{
  "num_hidden_layers": 15,
  "hidden_size": 320,
  "num_attention_heads": 5,
  "num_key_value_heads": 5,
  "head_dim": 64,
  "intermediate_size": 1280,
  "vocab_size": 2048,
  "hidden_act": "swiglu",
  "norm": "rmsnorm",
  "norm_place": "pre",
  "norm_eps": 1e-05,
  "positions": "rope",
  "rope_theta": 10000.0,
  "rope_fraction": 1.0,
  "qk_norm": false,
  "attn_scale": 0.125,
  "bias": "none",
  "tie_word_embeddings": false,
  "parallel_block": false,
  "init": "normal",
  "init_std_qkv": 0.0242,
  "init_std_o": 0.0,
  "init_std_up": 0.0242,
  "init_std_down": 0.0,
  "optimizer": "adam_variant",
  "learning_rate": 0.000882,
  "beta1": 0.95,
  "beta2": 0.95,
  "weight_decay": 0.08,
  "lr_head": 0.00624,
  "max_grad_norm": 1.0,
  "warmup_steps": 302,
  "schedule": "wsd",
  "decay_fraction": 1.0,
  "decay_shape": "linear",
  "final_lr_fraction": 0.05,
  "batch_tokens": 32768,
  "max_seq_len": 2048,
  "doc_mask": false,
  "train_tokens": 466200000,
  "max_steps": 14228,
  "dataset": "wikipedia_en"
}
MLP neurons of a small language model. Each row is named by its layer, matrix (gate and up: input weights; down: output weights) and neuron, and shows model dimensions 16-143. Each number is 50 + 10 x the weight over its row's rms, rounded and kept within 0 to 99. A neuron's up and down rows have the sign that makes its largest values positive.
After each neuron's rows, "fires on" lists the tokens most often at its 100 highest values on Wikipedia text that the model never trained on.

L6.gate873:45 66 68 43 45 62 55 43 56 52 50 46 37 69 42 42 45 21 51 43 54 44 62 50 53 60 54 45 52 53 49 70 68 63 44 45 51 69 48 62 41 51 46 44 49 54 45 40 60 47 45 50 51 29 51 39 48 67 42 50 51 45 53 47 40 63 50 38 47 47 64 58 55 47 51 74 48 66 47 42 50 47 60 33 42 50 60 52 49 34 55 49 71 42 42 49 46 34 44 56 56 43 19 49 47 42 45 47 47 64 61 74 34 58 52 48 57 54 56 59 32 35 46 57 51 31 56 58
L6.up873:62 57 52 52 26 47 39 45 50 46 69 57 50 60 55 33 61 40 42 42 51 57 56 45 54 72 45 44 36 34 52 42 62 51 52 52 41 54 38 59 69 44 47 24 47 30 53 41 51 48 54 56 53 41 41 50 65 56 37 45 49 60 38 60 38 43 49 54 50 52 57 43 34 66 51 55 48 41 67 48 45 42 60 37 39 46 65 44 61 47 37 51 55 46 62 69 45 58 56 48 64 54 23 54 49 40 49 58 51 53 33 52 46 54 44 35 77 40 46 49 41 42 51 46 60 65 62 56
L6.down873:61 62 46 54 51 48 47 42 28 50 51 46 63 63 70 64 49 44 59 56 47 45 33 58 55 45 35 64 58 67 52 52 60 58 51 48 40 49 40 60 39 51 56 56 41 37 42 62 38 40 74 40 53 40 49 54 70 43 46 56 31 57 38 59 54 45 48 56 63 55 45 51 54 43 55 40 57 37 38 49 31 58 81 45 42 61 67 44 76 40 43 29 34 55 54 51 58 60 45 44 56 63 51 43 60 55 40 54 58 61 56 58 37 56 46 43 56 55 67 44 50 30 58 65 52 50 50 55
fires on: "al", "ed", "\\", "ch", "on", "ll"

L10.gate1195:47 51 56 41 62 56 42 51 45 56 59 38 34 57 59 40 48 39 40 44 47 47 52 43 50 51 47 57 27 71 57 41 42 41 54 45 52 52 46 42 62 42 50 36 65 52 51 47 37 55 35 61 38 56 60 46 54 64 60 47 37 59 55 42 39 49 47 62 48 50 45 40 57 47 37 59 53 39 52 47 64 44 53 49 56 36 62 59 57 47 45 29 79 74 56 45 58 63 38 58 74 45 46 59 45 47 37 62 24 44 45 34 37 60 63 59 42 48 25 63 53 44 49 45 32 57 47 37
L10.up1195:39 51 35 54 56 56 48 48 46 51 43 39 39 54 43 57 51 45 59 58 51 52 49 61 46 53 20 43 52 46 55 55 51 55 50 48 46 35 42 59 56 37 41 45 52 41 53 40 38 50 44 37 55 40 44 39 47 68 47 65 41 37 71 50 46 77 39 63 55 56 28 69 63 52 36 58 37 68 49 43 58 51 55 51 55 46 63 58 44 62 46 25 68 52 56 42 44 43 62 46 62 58 49 54 42 62 58 52 65 44 44 48 54 52 57 43 47 62 46 44 51 43 29 43 55 58 42 66
L10.down1195:63 59 40 73 58 42 41 57 38 48 51 59 77 15 46 50 50 38 47 56 42 52 33 62 61 42 44 40 60 47 70 39 44 63 42 59 60 42 46 53 45 51 44 62 72 54 61 46 71 45 39 52 44 49 57 56 52 45 44 42 42 39 55 42 63 46 49 55 56 48 62 46 41 45 55 54 28 65 60 48 64 51 40 52 45 61 62 55 44 32 63 46 56 28 40 25 42 54 47 46 40 41 56 54 46 66 36 57 69 44 40 50 46 51 45 33 38 65 48 59 81 47 52 53 58 41 62 47
fires on: ",", " and", " to", " as"

L2.gate373:51 75 49 54 66 71 51 54 41 57 61 48 46 62 47 31 48 61 59 64 77 54 47 53 52 47 36 56 47 52 43 51 47 47 38 37 54 58 44 38 43 47 43 56 54 57 36 50 55 38 58 51 43 41 52 66 45 60 62 51 64 34 53 43 60 33 38 43 44 43 58 39 44 38 58 52 29 42 48 54 46 52 57 54 50 53 54 42 56 63 34 41 41 61 57 61 39 49 62 60 38 52 48 33 71 53 44 54 55 51 66 47 33 44 50 44 44 39 42 35 43 55 52 49 58 48 51 48
L2.up373:49 71 66 52 48 62 42 42 51 50 46 47 48 44 66 49 54 51 36 68 54 54 56 44 52 62 48 41 42 47 47 44 60 49 46 53 62 59 59 58 61 66 61 64 37 49 33 49 42 40 64 43 59 46 60 37 55 58 61 52 45 49 54 47 48 66 56 49 38 51 43 58 43 41 67 41 43 49 50 40 40 70 59 49 37 57 58 15 54 57 58 36 34 60 50 56 55 60 61 60 61 51 41 72 39 47 57 69 51 67 60 37 60 33 36 66 62 55 49 51 55 49 42 45 45 41 56 39
L2.down373:35 54 38 54 54 44 58 57 70 54 53 74 42 64 39 51 57 51 48 47 50 50 43 52 59 39 25 45 59 66 40 61 59 43 52 44 55 60 43 68 40 48 63 57 41 47 54 49 67 50 56 51 51 61 41 61 65 50 73 52 57 38 49 35 57 46 58 48 48 60 52 54 61 46 53 44 41 55 53 57 58 43 45 55 41 82 33 52 64 53 41 64 47 73 56 47 50 36 57 41 34 47 67 47 55 39 67 72 52 52 32 65 37 70 37 48 43 42 58 48 46 50 65 62 54 38 56 59
fires on: "ve", "ot", "per", "and", "a", "ide"

L2.gate791:46 54 45 61 60 39 56 55 49 45 45 61 57 55 54 33 46 32 46 39 45 40 58 38 47 46 68 57 64 57 63 46 52 34 30 55 53 45 57 39 54 63 40 57 22 41 61 46 52 49 82 64 43 37 35 70 37 36 54 47 53 44 48 55 46 54 49 49 50 34 59 49 49 38 34 55 50 77 48 48 57 57 22 60 52 43 42 53 51 48 60 60 70 45 52 53 60 42 44 41 42 50 35 59 45 42 47 55 55 50 55 48 45 51 48 41 58 53 54 57 60 55 52 23 53 68 55 39
L2.up791:44 54 49 53 60 30 58 57 57 47 36 60 52 59 51 41 54 26 36 32 55 51 50 48 37 40 56 59 57 56 50 48 42 37 26 55 49 50 53 49 61 66 29 62 33 36 58 41 55 47 72 59 48 38 34 64 40 31 59 48 51 52 54 60 44 68 36 64 48 32 60 53 45 36 39 59 54 71 41 45 52 55 26 51 45 40 38 61 45 51 62 49 61 43 48 46 59 58 46 36 39 51 49 53 52 48 46 57 55 42 48 40 55 56 43 40 66 61 53 61 61 57 47 34 53 67 52 36
L2.down791:44 50 25 52 55 25 56 52 99 47 44 58 57 75 49 48 68 35 42 42 54 46 53 44 46 39 50 46 77 51 41 51 55 47 41 45 50 58 53 47 53 55 49 55 47 47 57 47 71 41 71 65 55 46 46 52 47 29 60 53 53 50 57 61 52 65 40 52 59 38 56 53 50 42 41 52 38 65 38 50 57 37 35 72 43 65 43 47 54 47 56 48 45 45 49 27 56 50 45 37 36 63 41 46 55 50 99 45 49 51 49 39 48 54 49 43 44 51 71 45 65 39 54 42 53 49 52 36
fires on: " (18", " (1", "(", "[", " (19"

L8.gate995:49 52 43 50 47 53 56 45 46 45 66 38 57 44 47 44 53 11 58 49 54 39 43 54 45 52 26 61 40 48 61 43 50 58 58 37 34 68 35 63 59 36 49 60 30 43 48 59 52 50 49 51 60 50 43 51 58 64 50 54 35 52 43 90 58 37 50 30 52 54 45 54 45 44 56 37 39 68 35 54 58 48 58 45 52 44 44 48 47 46 53 68 47 64 52 65 57 57 53 49 62 38 40 58 58 69 45 61 46 58 44 53 59 47 52 61 50 41 35 49 52 60 44 37 53 49 43 56
L8.up995:36 55 48 52 46 57 67 72 51 43 61 46 38 47 54 37 64 43 60 39 61 51 27 51 57 43 28 46 26 73 35 74 28 38 80 44 36 50 49 54 53 59 52 49 60 43 35 61 59 57 56 59 45 37 39 59 54 63 34 58 64 32 43 51 55 65 44 51 38 25 49 70 37 54 42 48 61 58 53 34 42 43 45 49 43 54 55 40 50 58 40 55 47 39 36 53 31 44 46 64 56 38 58 42 51 63 51 56 58 41 50 46 56 51 44 61 66 64 46 46 60 46 40 50 52 65 35 41
L8.down995:62 53 50 44 56 59 70 57 77 58 49 44 32 61 35 48 57 67 57 33 45 47 38 57 54 40 60 47 43 60 45 54 54 54 26 47 48 51 55 59 42 60 48 43 53 46 59 37 49 55 33 65 60 44 45 44 37 41 47 44 52 51 54 40 44 40 54 46 55 44 71 68 49 54 54 24 49 53 45 49 45 48 54 54 43 67 54 42 58 52 62 33 55 45 56 44 47 43 50 51 58 54 58 30 58 46 66 46 50 63 63 54 47 59 48 52 57 80 53 40 59 58 59 49 59 50 54 34
fires on: "tic", "man", "ar", "ric", "w", "|"

L4.gate747:57 55 51 52 54 40 51 48 45 31 42 42 40 50 66 37 50 44 40 45 40 41 56 47 47 49 47 50 51 34 50 21 37 23 56 64 45 42 53 29 44 54 57 46 44 56 56 48 44 43 73 59 69 46 55 53 61 58 51 48 50 44 30 43 41 60 49 57 32 39 59 64 54 24 37 47 59 60 35 27 57 37 51 71 55 49 43 50 43 54 68 43 74 63 67 62 50 44 62 42 48 54 63 45 47 69 67 56 48 47 46 53 45 56 45 65 58 49 51 32 62 48 55 44 56 36 54 37
L4.up747:89 43 51 51 48 51 52 34 55 54 55 59 48 54 43 60 36 72 53 51 51 51 53 57 61 49 51 54 51 45 50 67 30 66 56 58 51 68 53 46 44 45 58 70 56 44 47 47 51 80 39 41 45 69 53 49 47 55 49 59 45 63 68 52 56 66 62 49 43 63 51 55 37 58 49 57 53 40 62 54 47 51 67 55 51 64 49 25 59 42 23 38 58 46 50 46 47 51 55 62 38 41 61 59 52 47 52 48 56 52 47 63 51 55 74 60 30 60 49 48 45 46 38 60 49 48 41 50
L4.down747:60 52 64 64 34 65 38 41 00 44 58 37 36 39 53 45 47 63 64 52 53 63 54 48 45 64 49 48 49 60 38 51 39 54 47 32 51 49 49 60 72 41 54 48 52 46 34 45 49 59 46 33 54 58 49 41 43 53 46 55 46 36 65 51 50 51 65 41 49 46 55 45 47 62 54 46 69 43 67 64 53 42 57 20 53 50 63 46 32 49 46 56 57 40 38 67 55 54 61 59 62 41 53 56 36 47 00 46 55 56 49 48 62 43 49 64 53 45 46 40 58 58 57 54 48 47 57 61
fires on: "ad", "et", "ctor", "o", "re", "ar"

L4.gate692:62 45 47 48 44 48 39 59 50 49 49 36 48 49 69 67 54 52 25 50 64 35 56 51 67 43 48 56 51 60 38 50 48 43 47 39 54 55 44 41 52 66 56 60 69 45 46 63 37 44 54 49 60 57 56 44 45 69 52 44 59 59 32 41 43 49 51 67 45 53 51 70 37 34 37 53 64 40 70 64 48 45 47 58 58 55 60 61 42 55 65 72 72 49 49 40 64 34 52 50 38 45 67 54 57 49 57 56 47 53 52 51 39 61 47 46 59 55 53 41 46 72 35 47 66 46 43 47
L4.up692:53 46 49 59 35 54 41 41 42 60 42 55 44 38 49 34 59 51 54 51 52 50 63 47 32 66 43 54 44 49 39 42 38 47 68 50 61 40 44 35 46 49 31 60 41 46 53 38 47 52 35 45 58 69 41 54 59 54 28 50 58 46 49 44 59 55 56 55 63 54 60 35 51 60 66 58 57 57 39 40 54 46 67 65 51 43 51 38 42 39 57 44 64 46 38 51 57 55 43 51 49 60 38 58 58 62 39 44 63 50 34 45 58 40 79 65 62 53 60 50 63 63 58 54 51 54 55 45
L4.down692:62 46 59 32 45 49 37 49 15 61 35 53 54 49 61 45 58 40 77 44 54 54 45 48 52 34 50 58 42 45 52 44 52 65 60 51 54 66 64 46 29 43 38 54 49 60 47 67 47 54 62 48 42 40 40 56 71 43 51 61 55 29 66 64 67 37 61 42 48 44 67 55 55 59 66 39 57 65 37 42 45 48 48 38 54 51 53 60 66 40 42 36 41 41 53 63 38 40 55 58 46 53 43 43 50 58 27 52 49 35 32 37 54 46 52 75 37 47 50 46 48 45 57 59 38 43 39 62
fires on: "re", "ut", "ad", "it", "ke"

L10.gate701:47 54 56 50 43 49 45 49 41 54 52 62 53 57 41 45 52 57 53 51 52 66 41 37 47 64 54 47 41 26 42 59 57 60 45 62 51 61 50 48 79 30 58 48 46 63 45 27 44 51 62 61 46 37 39 63 50 76 55 46 50 47 43 47 46 55 41 55 51 31 59 59 32 50 43 53 49 57 54 26 60 45 53 53 70 58 47 68 58 55 31 56 56 48 55 41 48 42 49 74 55 57 53 51 34 57 49 53 40 56 47 60 53 41 47 47 43 58 45 68 38 47 51 42 49 59 60 67
L10.up701:46 42 32 55 61 59 46 72 44 42 48 49 48 51 64 45 60 46 48 57 56 54 49 58 48 54 42 47 50 56 40 34 51 58 56 49 70 44 38 37 59 70 50 60 54 69 64 55 45 41 52 67 47 36 42 44 50 68 63 55 53 49 32 42 70 57 62 53 29 37 59 51 54 65 67 47 50 60 60 48 13 54 46 67 49 59 43 84 44 48 57 45 38 50 62 43 56 44 44 67 44 40 66 66 51 55 50 45 55 43 48 44 56 59 34 35 19 45 23 50 35 42 49 65 53 40 54 38
L10.down701:45 55 42 46 57 49 46 46 55 57 46 49 61 54 58 52 44 70 50 51 51 35 40 49 57 53 41 61 54 44 51 49 31 58 50 43 66 54 48 55 22 55 47 57 38 49 46 30 61 34 47 61 55 49 37 43 21 37 39 50 41 72 51 46 46 40 60 52 57 60 51 52 47 56 47 50 61 49 57 39 57 35 49 41 47 49 55 44 54 54 56 50 58 48 42 53 58 64 55 60 52 27 41 34 52 31 73 57 53 67 47 36 64 35 64 55 51 53 54 50 56 55 30 37 70 52 35 56
fires on: "–", ".", ":", "ite", " to", "time"

L2.gate358:46 50 39 56 61 44 49 57 46 52 44 59 62 59 60 51 59 37 45 55 47 61 48 33 36 49 56 55 62 58 56 48 52 44 44 62 42 40 56 42 64 59 46 49 39 39 55 29 44 41 72 56 47 33 43 56 56 45 57 44 54 29 53 62 44 61 47 65 55 28 36 41 48 48 31 46 67 57 52 65 45 41 28 46 64 34 38 69 46 58 47 55 52 52 63 48 50 54 36 42 57 51 54 59 42 42 49 58 49 44 42 45 38 57 54 41 55 59 53 53 47 59 35 23 34 62 42 32
L2.up358:48 41 35 58 70 37 53 56 51 57 46 60 52 46 56 56 51 33 45 55 48 56 47 45 34 43 57 53 74 50 48 58 61 43 45 54 49 39 53 44 51 62 47 62 26 43 73 37 55 43 67 54 59 42 46 61 57 33 64 51 59 48 55 66 39 66 39 69 60 41 42 46 54 43 48 32 61 49 52 58 54 45 20 54 57 53 44 57 46 50 40 43 58 52 57 36 57 57 41 17 39 46 53 55 51 59 51 53 49 37 44 43 35 54 56 36 46 63 64 51 57 55 43 45 50 55 53 25
L2.down358:48 53 23 52 59 29 52 60 99 46 39 58 62 76 54 54 62 40 48 48 50 54 50 44 42 39 48 42 75 55 38 59 58 51 47 41 51 55 47 52 47 57 55 57 49 48 59 48 62 39 65 61 56 44 48 54 56 32 67 46 60 52 53 61 41 61 40 58 61 43 47 50 55 40 36 41 50 53 42 47 55 37 44 59 40 70 39 47 45 42 47 45 48 54 53 34 58 51 46 38 35 63 47 41 56 60 99 53 55 51 48 44 42 56 47 48 47 55 77 48 64 38 54 48 55 45 49 28
fires on: " (1", "(", "_{", " (18", "[", "^{"

L4.gate869:60 53 51 41 33 64 60 44 51 48 57 53 39 41 60 33 38 42 48 62 49 45 71 58 53 44 42 55 45 55 38 57 52 56 41 36 51 74 29 42 49 28 61 47 43 21 37 26 57 47 51 56 61 40 56 50 62 50 46 55 54 46 52 35 36 38 42 69 46 50 55 66 63 55 36 53 34 51 45 36 52 47 38 63 60 58 50 40 53 54 41 46 52 29 37 50 58 50 40 53 63 45 50 56 63 51 58 52 60 63 50 44 48 82 48 46 64 68 46 45 29 58 44 45 40 59 56 38
L4.up869:46 44 42 47 50 55 33 60 60 64 51 52 45 51 42 45 49 48 46 52 64 37 61 52 36 56 34 45 42 55 33 33 39 62 49 50 60 56 46 47 62 39 51 47 62 49 35 64 51 50 56 40 44 58 38 30 50 53 52 65 53 46 54 57 57 51 70 58 55 59 52 49 42 49 47 59 53 45 54 50 62 52 52 31 54 61 50 44 46 48 53 50 43 53 60 44 64 68 70 49 35 50 45 41 48 46 50 53 61 64 37 57 29 29 74 46 71 36 45 45 38 46 57 49 54 59 35 53
L4.down869:57 52 60 34 54 63 39 45 35 58 44 43 49 51 38 58 41 65 45 56 22 59 39 59 66 53 55 56 54 48 53 38 49 40 69 30 39 50 60 48 30 62 49 57 33 61 39 53 41 33 46 48 58 50 48 58 65 60 54 41 39 50 57 47 57 61 48 41 46 67 39 68 50 53 69 37 48 31 48 53 40 40 49 52 49 48 57 49 46 51 46 54 29 57 45 53 52 49 40 47 49 63 56 47 42 53 35 24 33 58 45 51 44 52 39 54 45 38 51 28 45 62 61 62 54 54 58 57
fires on: "on", "av", "al", "mp", "end", "and"

L2.gate1036:36 44 30 34 61 52 58 46 44 56 39 38 48 43 50 40 53 38 32 47 65 43 29 60 54 32 39 44 49 35 48 50 50 71 39 51 50 34 41 56 44 67 39 38 50 43 49 50 51 35 52 48 62 63 49 43 55 52 43 28 63 40 47 51 64 48 37 51 46 59 41 36 59 54 53 57 43 51 42 62 52 43 39 66 49 56 52 54 53 51 60 46 54 64 60 57 72 50 51 53 65 56 46 48 47 51 42 49 48 62 51 48 52 60 46 43 43 44 43 60 41 51 48 40 53 45 55 34
L2.up1036:32 59 61 45 47 38 70 55 41 43 47 36 49 58 67 65 53 54 40 66 27 55 49 46 38 59 59 50 58 57 44 42 43 39 60 63 56 48 72 60 51 51 73 72 27 56 32 38 51 55 54 47 58 37 29 47 42 63 46 38 59 60 71 39 45 92 54 49 56 40 40 56 32 50 50 45 47 55 44 47 49 56 56 57 34 56 34 21 47 54 47 42 46 47 44 42 49 46 54 55 46 55 66 70 46 70 44 46 57 45 41 23 50 46 52 37 47 42 61 51 43 47 50 47 51 51 55 65
L2.down1036:54 50 39 52 63 40 55 35 38 55 39 64 40 66 50 46 52 44 60 51 42 37 58 69 37 39 48 44 63 49 46 51 47 50 40 55 42 56 64 37 56 49 56 48 35 72 46 46 59 38 59 40 55 38 44 38 39 43 47 56 49 54 50 48 52 62 59 39 59 45 43 53 49 52 51 41 49 52 43 33 43 56 42 61 51 55 34 46 52 41 40 54 48 71 27 31 46 58 53 65 44 63 61 57 55 44 42 28 52 53 42 39 33 56 53 46 36 38 56 42 49 43 47 29 63 47 58 34
fires on: "and", "ar", "fer"

L8.gate215:50 42 51 53 56 39 36 62 49 50 65 44 31 54 29 56 51 55 59 69 66 54 29 50 27 43 23 38 31 39 47 70 51 59 39 52 36 32 42 47 40 50 57 50 55 37 63 62 37 49 28 36 61 49 39 50 67 52 36 36 46 51 48 47 56 56 40 49 59 54 57 59 52 52 55 60 49 63 59 46 45 54 71 49 60 63 49 52 44 60 65 65 50 40 62 58 48 54 47 47 64 20 42 36 47 39 51 49 52 33 36 47 59 49 67 51 60 55 45 57 49 44 44 32 46 38 49 46
L8.up215:53 54 48 36 65 54 32 52 61 48 65 51 48 59 42 53 44 49 60 65 33 30 52 65 48 44 43 53 56 47 56 55 55 35 47 48 55 51 35 53 55 38 46 46 46 51 44 46 49 36 66 53 47 53 53 49 64 63 45 45 50 52 39 47 59 55 59 57 50 59 36 61 50 46 55 56 58 49 42 37 47 55 42 50 51 42 42 57 40 58 49 51 21 45 47 36 47 52 38 45 56 59 42 53 69 49 50 62 46 48 44 63 64 32 28 60 49 36 38 42 42 38 40 56 70 49 60 48
L8.down215:58 62 49 54 53 29 48 47 42 58 59 47 66 24 37 60 60 40 65 45 38 43 48 63 50 51 52 58 63 56 55 41 39 52 47 31 47 57 41 57 39 30 54 43 70 35 51 65 38 47 44 45 61 54 48 44 49 33 55 41 40 60 37 43 47 32 49 61 43 46 69 42 37 46 68 38 60 32 32 58 50 50 73 52 50 33 58 64 51 60 50 48 54 53 56 35 39 53 54 42 61 55 43 63 47 53 36 60 60 35 44 59 68 41 47 66 39 37 34 59 52 66 41 28 65 54 62 50
fires on: "l", "gra", " who", "m", "mp", "ci"

L12.gate607:46 54 62 61 44 53 56 49 37 63 34 47 39 57 40 28 54 44 60 59 56 54 58 48 36 49 45 58 45 52 43 59 52 53 55 62 46 38 52 63 48 54 36 40 48 61 38 37 38 49 58 60 55 45 63 52 50 54 45 50 41 60 32 65 28 40 45 57 54 51 60 54 73 50 45 55 49 41 35 35 64 51 67 42 51 10 47 63 45 47 41 41 68 59 54 51 31 45 51 48 67 58 52 45 49 70 50 61 45 42 54 54 69 55 64 58 41 46 46 66 49 46 56 44 50 49 47 48
L12.up607:41 74 48 44 62 39 46 61 40 43 41 37 51 46 42 44 57 62 59 56 47 49 53 38 45 58 47 61 37 53 50 49 37 60 60 59 39 43 48 63 64 49 36 63 59 42 65 29 36 65 60 42 53 58 59 45 45 54 75 48 53 52 66 54 49 77 46 65 24 54 60 47 43 47 54 54 46 40 42 44 61 42 56 48 44 49 41 64 43 40 66 59 78 36 57 56 46 59 75 41 58 60 43 62 45 56 44 54 29 32 46 62 63 42 45 51 50 37 47 44 66 49 48 42 65 41 41 66
L12.down607:59 54 43 52 49 34 67 51 68 41 55 46 55 65 61 51 61 34 54 65 34 34 54 36 44 42 47 53 39 35 62 59 51 56 40 46 62 59 37 47 40 59 45 61 53 59 31 46 53 48 53 49 50 48 59 52 54 52 36 49 59 46 62 47 62 51 60 50 54 50 34 69 47 57 42 53 36 57 46 35 55 53 63 56 36 58 52 45 50 49 50 66 49 46 51 66 68 39 31 44 42 59 55 47 39 50 72 45 56 53 43 44 75 76 39 66 44 69 33 49 53 61 52 77 47 40 41 40
fires on: " in", " as", "s", " to", " that", " As"

L4.gate323:56 37 49 61 53 46 48 66 59 49 43 54 50 50 34 46 50 44 52 63 41 41 41 35 49 34 55 51 44 33 62 44 43 33 52 58 29 38 49 31 38 48 38 63 61 46 35 46 48 52 45 56 70 40 59 56 55 45 61 41 62 35 40 57 48 42 61 36 60 47 56 66 64 57 41 42 67 47 46 57 50 60 56 45 60 36 50 59 44 67 64 52 49 43 52 46 53 40 37 38 48 31 33 58 56 47 49 51 46 32 54 61 60 59 60 62 48 43 32 61 30 67 59 50 37 69 62 64
L4.up323:59 39 39 57 62 70 56 48 49 57 50 50 45 47 24 46 53 47 61 58 24 45 50 57 45 43 57 52 49 39 66 41 44 34 52 61 40 48 46 27 57 52 49 35 54 37 56 51 52 28 47 58 49 44 43 56 55 61 59 55 57 38 42 37 33 60 52 40 63 54 43 75 61 50 41 41 46 53 48 58 65 54 56 37 38 31 37 65 67 48 56 51 37 41 68 56 51 45 44 18 44 48 25 45 31 52 54 54 43 28 46 48 66 44 59 42 39 57 36 63 43 55 52 55 40 52 50 55
L4.down323:60 59 50 55 50 61 47 60 76 54 50 46 47 35 52 47 32 56 39 51 39 59 47 38 44 54 50 48 50 58 43 49 35 36 58 61 52 38 34 40 42 55 59 54 38 22 51 58 51 47 43 41 52 42 63 31 48 56 52 47 28 34 55 52 51 62 56 52 28 37 46 36 49 31 51 39 46 37 53 56 53 55 56 54 50 39 47 55 65 69 54 52 34 55 61 44 57 51 42 47 35 51 34 43 50 40 99 54 43 36 51 53 59 54 47 50 36 47 45 56 48 60 42 76 64 40 37 54
fires on: " who", "ci", " you", " women", " large", "ple"

L2.gate599:47 42 67 75 43 64 51 47 46 55 62 42 45 53 50 30 58 58 30 50 44 55 50 49 48 51 59 52 48 43 53 60 52 71 34 53 56 58 67 62 58 72 55 60 54 44 43 38 52 60 75 49 36 63 53 55 51 58 53 46 51 49 49 64 57 56 51 46 26 48 63 47 37 51 65 38 37 37 51 54 47 48 61 66 35 47 46 37 60 63 55 49 52 76 40 51 67 58 52 69 48 58 64 44 53 57 38 54 46 55 48 43 58 69 42 45 50 58 56 64 61 49 58 38 52 46 41 43
L2.up599:37 47 64 54 49 42 52 52 58 44 33 44 51 56 63 35 54 50 66 54 50 58 48 47 36 50 47 43 42 61 33 54 42 40 27 53 57 40 63 42 57 54 45 44 47 46 60 63 41 53 47 36 54 45 43 51 44 70 49 41 56 51 61 70 57 67 34 39 53 44 29 45 56 57 53 51 43 67 39 51 55 66 51 54 51 55 46 49 43 53 42 28 37 49 48 65 58 35 43 60 49 48 63 45 51 58 52 50 45 49 39 55 39 63 64 33 30 50 41 53 51 56 58 47 55 51 67 64
L2.down599:38 45 52 33 58 64 62 46 68 48 44 39 45 67 58 45 53 57 55 60 54 33 48 65 52 38 53 55 82 63 64 45 54 53 30 56 50 49 43 51 58 56 38 37 48 51 42 56 56 53 52 42 51 56 37 52 49 70 55 41 67 50 68 47 57 48 47 45 42 50 54 46 49 51 60 43 63 49 56 43 40 41 50 65 32 60 56 44 56 63 62 58 39 58 50 33 69 28 48 63 32 66 50 45 51 66 51 72 56 54 40 42 40 62 64 36 58 54 34 37 43 60 58 57 37 52 44 76
fires on: "ri", "le", "app", "and", "l", "p"

L6.gate571:39 46 40 58 69 47 51 49 46 43 57 38 48 48 43 37 53 45 61 52 38 39 43 43 52 64 55 54 59 54 56 45 54 53 51 49 54 65 49 54 43 57 46 41 40 49 45 42 52 50 75 56 48 45 36 60 52 59 37 39 49 48 58 20 29 48 32 56 65 49 51 47 36 53 57 57 40 52 59 44 49 42 30 55 43 49 49 53 51 52 55 37 55 58 34 56 54 30 42 48 51 58 57 67 43 52 46 49 38 59 61 54 36 56 48 49 48 56 50 73 43 36 52 42 44 62 46 34
L6.up571:54 68 52 45 42 32 61 43 49 51 41 36 55 45 48 53 49 40 43 42 35 44 37 60 40 59 42 44 51 75 55 46 46 46 51 58 37 42 40 39 64 55 45 44 43 59 48 20 38 52 45 47 59 49 24 50 47 47 48 45 54 41 46 51 35 43 52 53 45 23 53 54 74 63 64 45 46 52 47 56 75 40 58 62 31 47 54 35 54 53 60 53 78 55 49 54 61 38 53 47 52 53 51 69 41 59 52 68 46 70 45 25 52 35 50 51 43 51 56 71 57 42 55 43 60 59 49 54
L6.down571:60 54 55 56 52 50 38 74 75 44 53 36 55 47 58 52 38 50 31 62 57 52 51 69 47 38 48 35 44 37 44 35 50 65 44 55 52 67 77 51 44 56 66 50 57 71 43 54 42 39 57 48 48 41 53 47 43 58 50 48 59 32 53 54 46 48 52 38 52 61 34 38 59 44 25 40 48 58 50 44 34 84 46 36 52 66 44 43 66 60 49 41 50 39 60 57 44 66 65 37 50 52 48 62 43 35 68 46 67 51 52 49 51 34 40 49 41 42 36 70 41 38 44 38 67 31 45 41
fires on: "ic", "ce", "and", "m", "ice"

L6.gate537:50 49 49 63 52 71 53 51 51 56 45 54 36 34 43 58 49 39 56 67 63 55 47 46 60 47 46 58 42 44 53 39 38 24 33 57 46 45 61 61 50 43 46 33 56 48 26 50 33 55 50 60 57 31 51 50 47 52 52 36 44 49 28 52 54 46 48 56 44 52 52 66 55 67 44 59 40 42 56 42 47 37 42 48 54 45 58 66 28 42 64 68 64 52 37 58 53 43 41 51 43 37 35 33 40 46 64 32 35 64 38 54 31 47 60 53 63 53 54 53 51 53 50 29 39 52 57 55
L6.up537:53 44 57 39 34 53 31 50 47 47 58 45 56 54 60 51 59 37 44 46 57 39 53 39 55 45 53 60 54 50 54 46 40 31 43 44 43 44 33 32 52 51 47 53 68 44 38 55 67 63 45 62 52 48 47 52 55 63 50 32 39 56 47 61 47 43 41 28 29 68 52 38 51 51 51 58 53 49 48 36 41 37 46 53 36 28 46 50 51 35 38 53 64 39 40 54 47 41 49 62 41 48 49 42 41 52 52 46 44 59 46 53 15 47 60 37 48 54 53 55 56 47 37 43 46 38 29 39
L6.down537:53 50 45 45 58 43 48 55 65 40 41 58 60 54 35 54 54 41 45 36 53 49 46 19 65 71 63 60 47 57 39 50 50 53 61 42 47 54 53 35 43 41 50 58 65 38 48 54 43 54 38 56 44 66 46 38 42 50 50 35 42 48 49 44 50 50 44 55 52 38 60 44 55 56 69 56 35 44 47 53 63 50 42 38 49 52 52 51 62 57 48 34 48 70 55 37 30 47 50 46 68 42 43 73 81 66 61 52 50 40 50 53 39 47 51 46 59 59 59 52 50 44 42 44 61 54 60 36
fires on: "la", "ty", "en", "one", "t", "op"